Weights of a small transformer language model: 14 layers, a variant of Muon for these matrices.
MLP neurons of a small language model. Each row is named by its layer, matrix (up: input weights) and neuron, and shows model dimensions 192-255. Each number is 128 + 24 x the weight over its row's rms, rounded and kept within 0 to 255.
After each neuron's rows, "fires after" lists the tokens most often just before its 100 highest values on Wikipedia text that the model never trained on. A number after a token or word is its count.

L4.up113 [ 90 119 127 150 141 126 133 126 117 150 114 154 121  97 119 182  86 127 140 129  99  90 119 103 134 119 146 129 124 165 105 163 123 128 136 120 104 117 143 114 129 132 145 147 127 139 139 117 147 153  89 157 125 117 154 117 140  86 132 148 136  75 135 111]
fires after: "0" 12, " |" 10, "2" 10, "ronze" 9, " –" 8, " Gold" 6

L4.up1277 [164 153 137 134 103 119 139 159 104 115 100 126  91 107 136 105  97 114 138 135 130  55 162 143 118 173 102 180 129 129 149 102 136 110 129 127 148 127 164 116 140 100 155 129 106 163 139 128 137 123 152 153 110 115 162 130 134 130 119 133 146 105 136 104]
fires after: " l" 20, " L" 17, " m" 9, "aint" 5, " M" 5, "L" 4

L9.up880 [169 135 135 146 146 104 109 147 157 115 106 144 114 150 107 112  72 133 142 136  97 109 108 123 135 133 140 153 117 150 141 166 110 138 175 164 131 140 143 134 137 156 137 162 154 127 124 118 137 179 134  86 106 171 119 171 131 131 111 105 157 165 137 175]
fires after: "1" 40, "," 10, "–" 9, " in" 7

L4.up901 [ 79 125 137 144 124 140  89 116 126 157 126  89 131  87  86 109 124 114 135 126 156  92 177  97 157 141 124 134 125 136 122 142 147 163 125 169  97 134 131 102 147 121  98 129 120 114 130 154 201 136  77 118 113 179  93 150 135 152 150 162 120 119  97 111]
fires after: "." 53, "," 4

L11.up311 [141 162 112 144 150  86  98 141 165 145 127  94 147 101 104 128 127 158 126 121  78 134 161 140  87 116 191 170 121 129 149 132 144 134 111 116 159 121 156 106 150 121 108 112 111 123 164  80  99 114 118 101 190 161 130 152  98 118 139 131  91 143 122 102]
fires after: "2" 34, "1" 17, "–" 11

L4.up653 [112 131 140 170 147 105 175 134 163 139 136  88 124 143 132  96 125 165 159 100 115 132  82 120 125 106 147 110 118 120 160 114  61 121 137  99 121 125 175 151 120 114 125 123 153 113 135 115  71 149 127 123  89 112 163 114 126 130 108 153 176 124 147 135]
fires after: "\n" 27, " medal" 16, "-" 5, " Re" 4, "|" 4

L11.up759 [131 152 174 112 147  97 153 148 136 108 120  93 124 110  86  96 124 126 150  97 110 140 109 126 134 121 157 147 142 136 103  91 135 133 124 144 104 120 162 148 185 114  99  83 142 111 133 141 145 131  78 152 110 153 136 153 143 127 121  80 157 100 117 135]
fires after: "1" 19, "2" 18, "9" 11, "8" 6, "." 4

L4.up524 [114 132 165 107 157 121 131 150 113 103 130 116 149 109 140 163 149 157  99 124  78 161 149  84 172 162 123 109  88 137 117 131  91 138  99 171 122 122 149 110 108 141 138 132 138 127 125 173 156 143 140 107 171 140 131 161 143 135 163 127 113  70 120 127]
fires after: " w" 15, " f" 12, " t" 12, " T" 8, " R" 6, "-R" 6

L7.up905 [118  95 161 129 129 144 147 164 133 126 171 135 134 112 106 132 107 120 104 101 106  93 128 108 142 132  85 145 134 148 145 137 141 103 118 146 126 136 175 103 118 104 118 183 119 143 130 106 139  95 119 108 140 107 172 136  95 107 116 146 113 190 101 118]
fires after: " G" 16, " g" 15, " C" 7, " c" 7, "ur" 6

L7.up1198 [121 127 123 121 122 130 132 124 156 178  72  90 126 103 115 103  87 164 164 138 120 108  84  92 141 122 121 123 132 155 144 118 108 145 115  91 145 137  93 112 146 158 138 149 162 118 116 124 159 161 128 133  79  82 102 139 148  98 117 139  72 155 178 114]
fires after: "n" 13, " in" 11, "1" 11, " acc" 9, " In" 8

L4.up39 [170 119 174 176 130 158 100  92 145 114  92  99 117 144 103 119 155 142 132 119 112 111 134 134 148 178 127 189 107 113 169 145 119 131 163  97 125 118  93 173  96  96 129 103 103 109  95 104 111 110 139 182 129 119 140  78 120 113 126 142 142 127 148  73]
fires after: " S" 13, " N" 10, "ar" 9, "I" 7, " I" 7, "N" 6

L4.up780 [131 200 128 111 123 127 107 140 137 120 103 161 135 148 103 157 120 150  97 137 114 132 116 141 140 139 127  79 150 116 123 108 129 146  99 136 152 110 131 150 108 153 110 148 143 112 159 143 117 132 134 182  98 106 146 112  76 123  90 140 155 139 110 140]
fires after: " p" 18, " f" 14, " P" 14, " F" 5

L3.up1044 [148 170 108 157 132 149 155 178 120 156  85 109 147 150 118 155 128 117 123 115 131 155 177  97 132 167 108 140 134 146 122  92 148 149 143 154 130 127 152 113 140 106 133 100 133 124 131 133 123 104 117 108 100 150  99 138 127 138 130 118 149 115 161  77]
fires after: "1" 46, "2" 27, "," 9, "\n" 5

L3.up993 [167  89 132 167 122 131 126 134 105 126 159 169 114 149 195 122 116 123 124 131 159 109 117  96 127 137 126 132 161 133  88 138 142  90  83 156 121 134 143 122 121  90 192 132 159 163  98 139 136 155 126 134 162 155 134 132 112 128 130 105 108  97 101 158]
fires after: " t" 16, " p" 14, "w" 8, "- Website:" 6, " w" 4, " T" 4

L11.up892 [114 124 130 156 102 140 135 120 141 137 140 109 158 145 158 121 129 152 115 134 135 107 110 106 145 116 164 117 144  91 143 134 114 137 170  86 128 126 137  75  93 122 110 182 149 139 113 114 156 155 116 138 119 147 120 131 140 114 104 126 172 111 156 101]
fires after: "1" 49, "," 7, " | " 4, "3" 4

L4.up1017 [173 106  95 147  95 131 137 142 162 120 121 162 120 137 126 149 147 120 119  93 133  99 124 100 155 147 165 128  82 131 127 112 164 137 153 185 112 158 172 140 112 144 131  96 174  90 145 160 156 170 141  97 155 106  75 162  90 151 127 107 121 125 158 132]
fires after: "-" 17, "A" 10, " A" 9, "T" 7, " t" 7, " which" 4

L8.up961 [110 139 129 101  98  84 115 132 143 127 162 122 126 123 135 176  94 139 113 132 158 111 149  76 176 170 119 149 151 106  90 112 139 105  99 115 114 141 116 123 110 120 133 160 134 137 175 114 195 159 151  96 149 143 163 110 139 154 133 152 117 113 131 143]
fires after: "g" 20, "j" 18, "b" 7, "i" 5

L4.up260 [100 155  89 124 133 105 149 135 159 113 119 138 101 167 167 138 110 129 142 117 136 178 152 112 161  81 121  98 151 132 130  83 127 131  90 155  65 130 109 115 103 110 149 107  99 144 149 123 151 134 110 148  98 111 115 103  92 164 159 174 150 106 178 145]
fires after: "-" 34, "/" 7, " Mc" 5, " Sh" 4

L3.up1119 [136 202 124 148 158 128 175 162 124 143 138 113 119 125 108 136  98 125 115 125 114 152 160 146 103 133 129 129 123 124  88 130 129 151 106 124 107 142 101 165 118 115  79 101 150 103 138 115 137 154 131 148 125 111 112 143 127 123 145 116 147 110 167 139]
fires after: "1" 76, "2" 21

L9.up642 [128 118  93 123 121 109 118 125  87 161 133 157 124 147 113 151 134 104 110 164 141 108  94 141 153 160  89  96  94 146 128  93 121 133 140 101 112  98  97 121 117 110 148 139 124 158 150  68 143 144 168 162  84 145 129 149 133 102 113 155  91 115 127  86]
fires after: "\n\n" 27, " \"" 24, "\n" 13, "\"" 12, " | \"" 7, "- \"" 7

L3.up1154 [ 88 145 134 135 129 140 140 127  68 112 125 168 127 123 135 148 103 115 160 137 100  96 128 118 130 138 117 138  92 133 154 114 130 121 106 129 112 116 127 115 102 130 138 139  98 153 141 124 123 144 109 112 155 137 143 165 109 110 149 146 132 101 130 118]
fires after: " l" 23, " L" 12, " Z" 8, "en" 7, " | W" 5, " | L" 5

L7.up488 [123 126 145 125 156 133 134 153 151 120  95 123 157 142 150  97 127 139 157 130 120 139 141 105 132 109 108 134 128 144 117 113 139 138 123  96  91 167 107  84 132 124 150 119 139  99 137 151 155 107 134 147 160 123  99 128 111 119 170 121 127 121 113 123]
fires after: "w" 16, " W" 16, " w" 14, " V" 8, " v" 8

L4.up827 [111 144  97 115 120 110 139 161 174 124 100 151 119 139  73 179 141 119  56 121 118 137  96 113 155 132 157 105 125 100 135 121 122  54  70 130 113 154 146 143 111 139 140 119 140 105 110 157 119 151 121 100 130 116 106  97 158 142 134  97 144 119 125 138]
fires after: " t" 21, " d" 17, " r" 16, " T" 6, "\n\n" 5

L9.up583 [145  80  90 196  98 132 147 166 101 108 147 121 139 146  95 176 151 138 135 112  98 135 121 169 173 142 143 131 125 112  79 105 164 131 149 127 141  97 117 157 110 134 107 136 138 180 178 101 130 109 149 117  98 161 125 132 139 115 123  96 148 143 111 140]
fires after: "." 14, " \"" 14, "\n\n" 12, "\n" 10

L4.up204 [142 120 134  89 146 114 134 128 126 119 159 143 151 123  99 128 103 181 167 140 174 144 141 145 175 151  91 153 117 122  85 121 123 161 142 115 115 161 130 103  36 106 177 147 144 114 135  96 142  85 137 140 116 115 136  82 134  93 139 118 122 146 149 112]
fires after: " W" 26, " | W" 7, " R" 6, "w" 6, "ind" 4, "==R" 4

L7.up493 [128 120  88 130 170 102 134 143 126 107 140 161 140 120 133 139 121 159  91 109 125 140 141 128 144 170  94 115 109 171 115  62 118 109 129 125  80 169 154 138 113 155 138 139 161 135 152 106 110 121 118 118 130 136 145 137 141 143 149 148 108 163 132 116]
fires after: " f" 15, " g" 13, " F" 8, "F" 6, " st" 6, " G" 5

L4.up129 [142 147 131 133 108  88 148 131  88 111 152 105 145 127 108 114 103 105 128 162 137 155 172 127 110 112 127 179 114 168  83 192 144 158 105 109 103 142 115 134  92 128 108 136 134 151 191 154 121 133 126 145 116 118 123  99 181 113 142 151 122 122 116 117]
fires after: "2" 18, "1" 16, " p" 9, "3" 8, " V" 8

L4.up311 [137 132  97 112 146 163 147 119 132 119 137 125 111 120 166 135 175 107 150 130 150 139 166 145  99 113 125 115 139 128 156 102 149 146 112 126 100 137 123 171 109 120 131 134 110 149 142 158  99 113 169 126 119 110 122 145 135 131 101 169 167 111 109 106]
fires after: " s" 19, " sy" 14, " p" 5, " eff" 5, " sc" 4, "nd" 4

L3.up540 [138 141 119 126 100 172 152 127 105 155 127 131  98 115  82 132  78 130  92 152 132 127 114 110 104 161 117 111 159 158  97 132  86 156 149 132 111 118 129 112 115 131 165 130 166 125 150 110 105 138 147 137 114 120 206 164 124 101 136  85 117 152 124 167]
fires after: " f" 22, " ref" 8, " P" 7, " comp" 5, " W" 5, " ro" 4

L4.up551 [156 120 153 125  99  85 140 133 148 171 138 116 162 122 180 132  86 121 106 107 119 112 112 102 129 126 116 120 108  84 151 139 164  89 103 143 124 144 157 136  95 174 194 127 142 114 104 118 158 131 184 111 122 116 165 105 142 124 134  92  99 175 126 145]
fires after: " G" 13, " t" 13, " treat" 9, " T" 6, " | T" 6, ", T" 4

L7.up990 [157 145 101 140  74 126 152 167 126 145 125  95 186 144 128 124 135 107 122 103 137 147 140 158 112 134 134 159 131 117 118 118 130 105  67 111 126 138 140 176 106 151 107 109 135 147 181 120 120 104 118 155 154 169 158 104 130 117 116 159 128 160 100 152]
fires after: "\n" 36, " | +" 13, "–" 9, " | " 9, " ne" 5, "-" 4

L3.up994 [151 126 121 137 138 111 139 146 138 116  87 113 128 147 116 154  89 157 113 162 106 159 155 114 139 171 145 184  81 150 124 124 162  94  77 128 131 143 107 144 155 159  76 149 131  87 117  65 141 135 106 137  98 156 165 135 118 117  73 127 140 135 155 112]
fires after: "2" 65, " p" 6, "1" 6, " w" 5, " f" 4

L4.up1275 [138 153 114 159 126 101 112 171 103 114 113  82 167 118 102 108 114 115 172 110 134 158 167 106 140 122 106 146 133 163 118 131 128 135  70 119 169 117 142 122 143 120 129 135 119 117 122 108  63 142 102 150 108 150 134 109 133 124 103 150 127 161 137  98]
fires after: "–" 30, "2" 14, "1" 11, "-" 4

L3.up1167 [109 113 118  92 132 113 108 126 130 163 112 111 164 136 130 101 138 110 131 106 147 160 113 116 157 126 206 124 134 126 143  98 144 147 126 167 118 134 106 153 124 178 174 108 164 115 148 159 200 147  96  94 128 117  88 138 104  88 143 135 118 128 116 111]
fires after: "\n" 28, "\n\n" 24, "===" 13, "==" 11, " [" 6, "." 4

L4.up245 [101 105 134 135 156 148 144 148 103 126 100 129 119 128  98 152 101 135 131 108 135 112 143 157 153 152 151  96 144 112 144 130 123 129 122 108 132 149 135  89 169 104 104 106 105 129 139 143 139 121 153 152 124 125 116  96 126 130 134 147 148 117 130 135]
fires after: " f" 23, " sup" 18, " inf" 11

L4.up988 [ 81 116 109 111 155 156 122 146 131 130 124 107 122  98 109 121 160 165 121 107 132 184  65 145 154 123 153 145 115 135 136 110 120 114 154  75 119 131 172 130 137 115 106 126 118 114 150 114 152 144 106 147  93 131 132 187 145  87 136 165 144 108 109 112]
fires after: "1" 63, "2" 29

L4.up798 [129 148  72 129 138 136 108 124 106 109 153  77 117 154 108  91 123 172 171 139 119 138 121 144 125 120  91 171 122 165 152 146 126 155 106 128 142 116  77 149 137 129 105 113 112 121 123 113 136 131 106 120 168 133 145 120 187 129 148  98 118 100 160  93]
fires after: "1" 66, "9" 12, "8" 5, "2" 5

L3.up732 [170 167 168 130 168 156 122 142  89 131 104 111 160 131 101 122 147 133 112 166 115  88 141 145 129 134 105 139 143 114 125 104  88 116 112  97 111 101 150 120 120 124 126 144 115 100  99 165 105  90 120 148 122  96 105 144 155  96  79 129 112 119 164  77]
fires after: " K" 28, " G" 8, " P" 8, " S" 5, " N" 5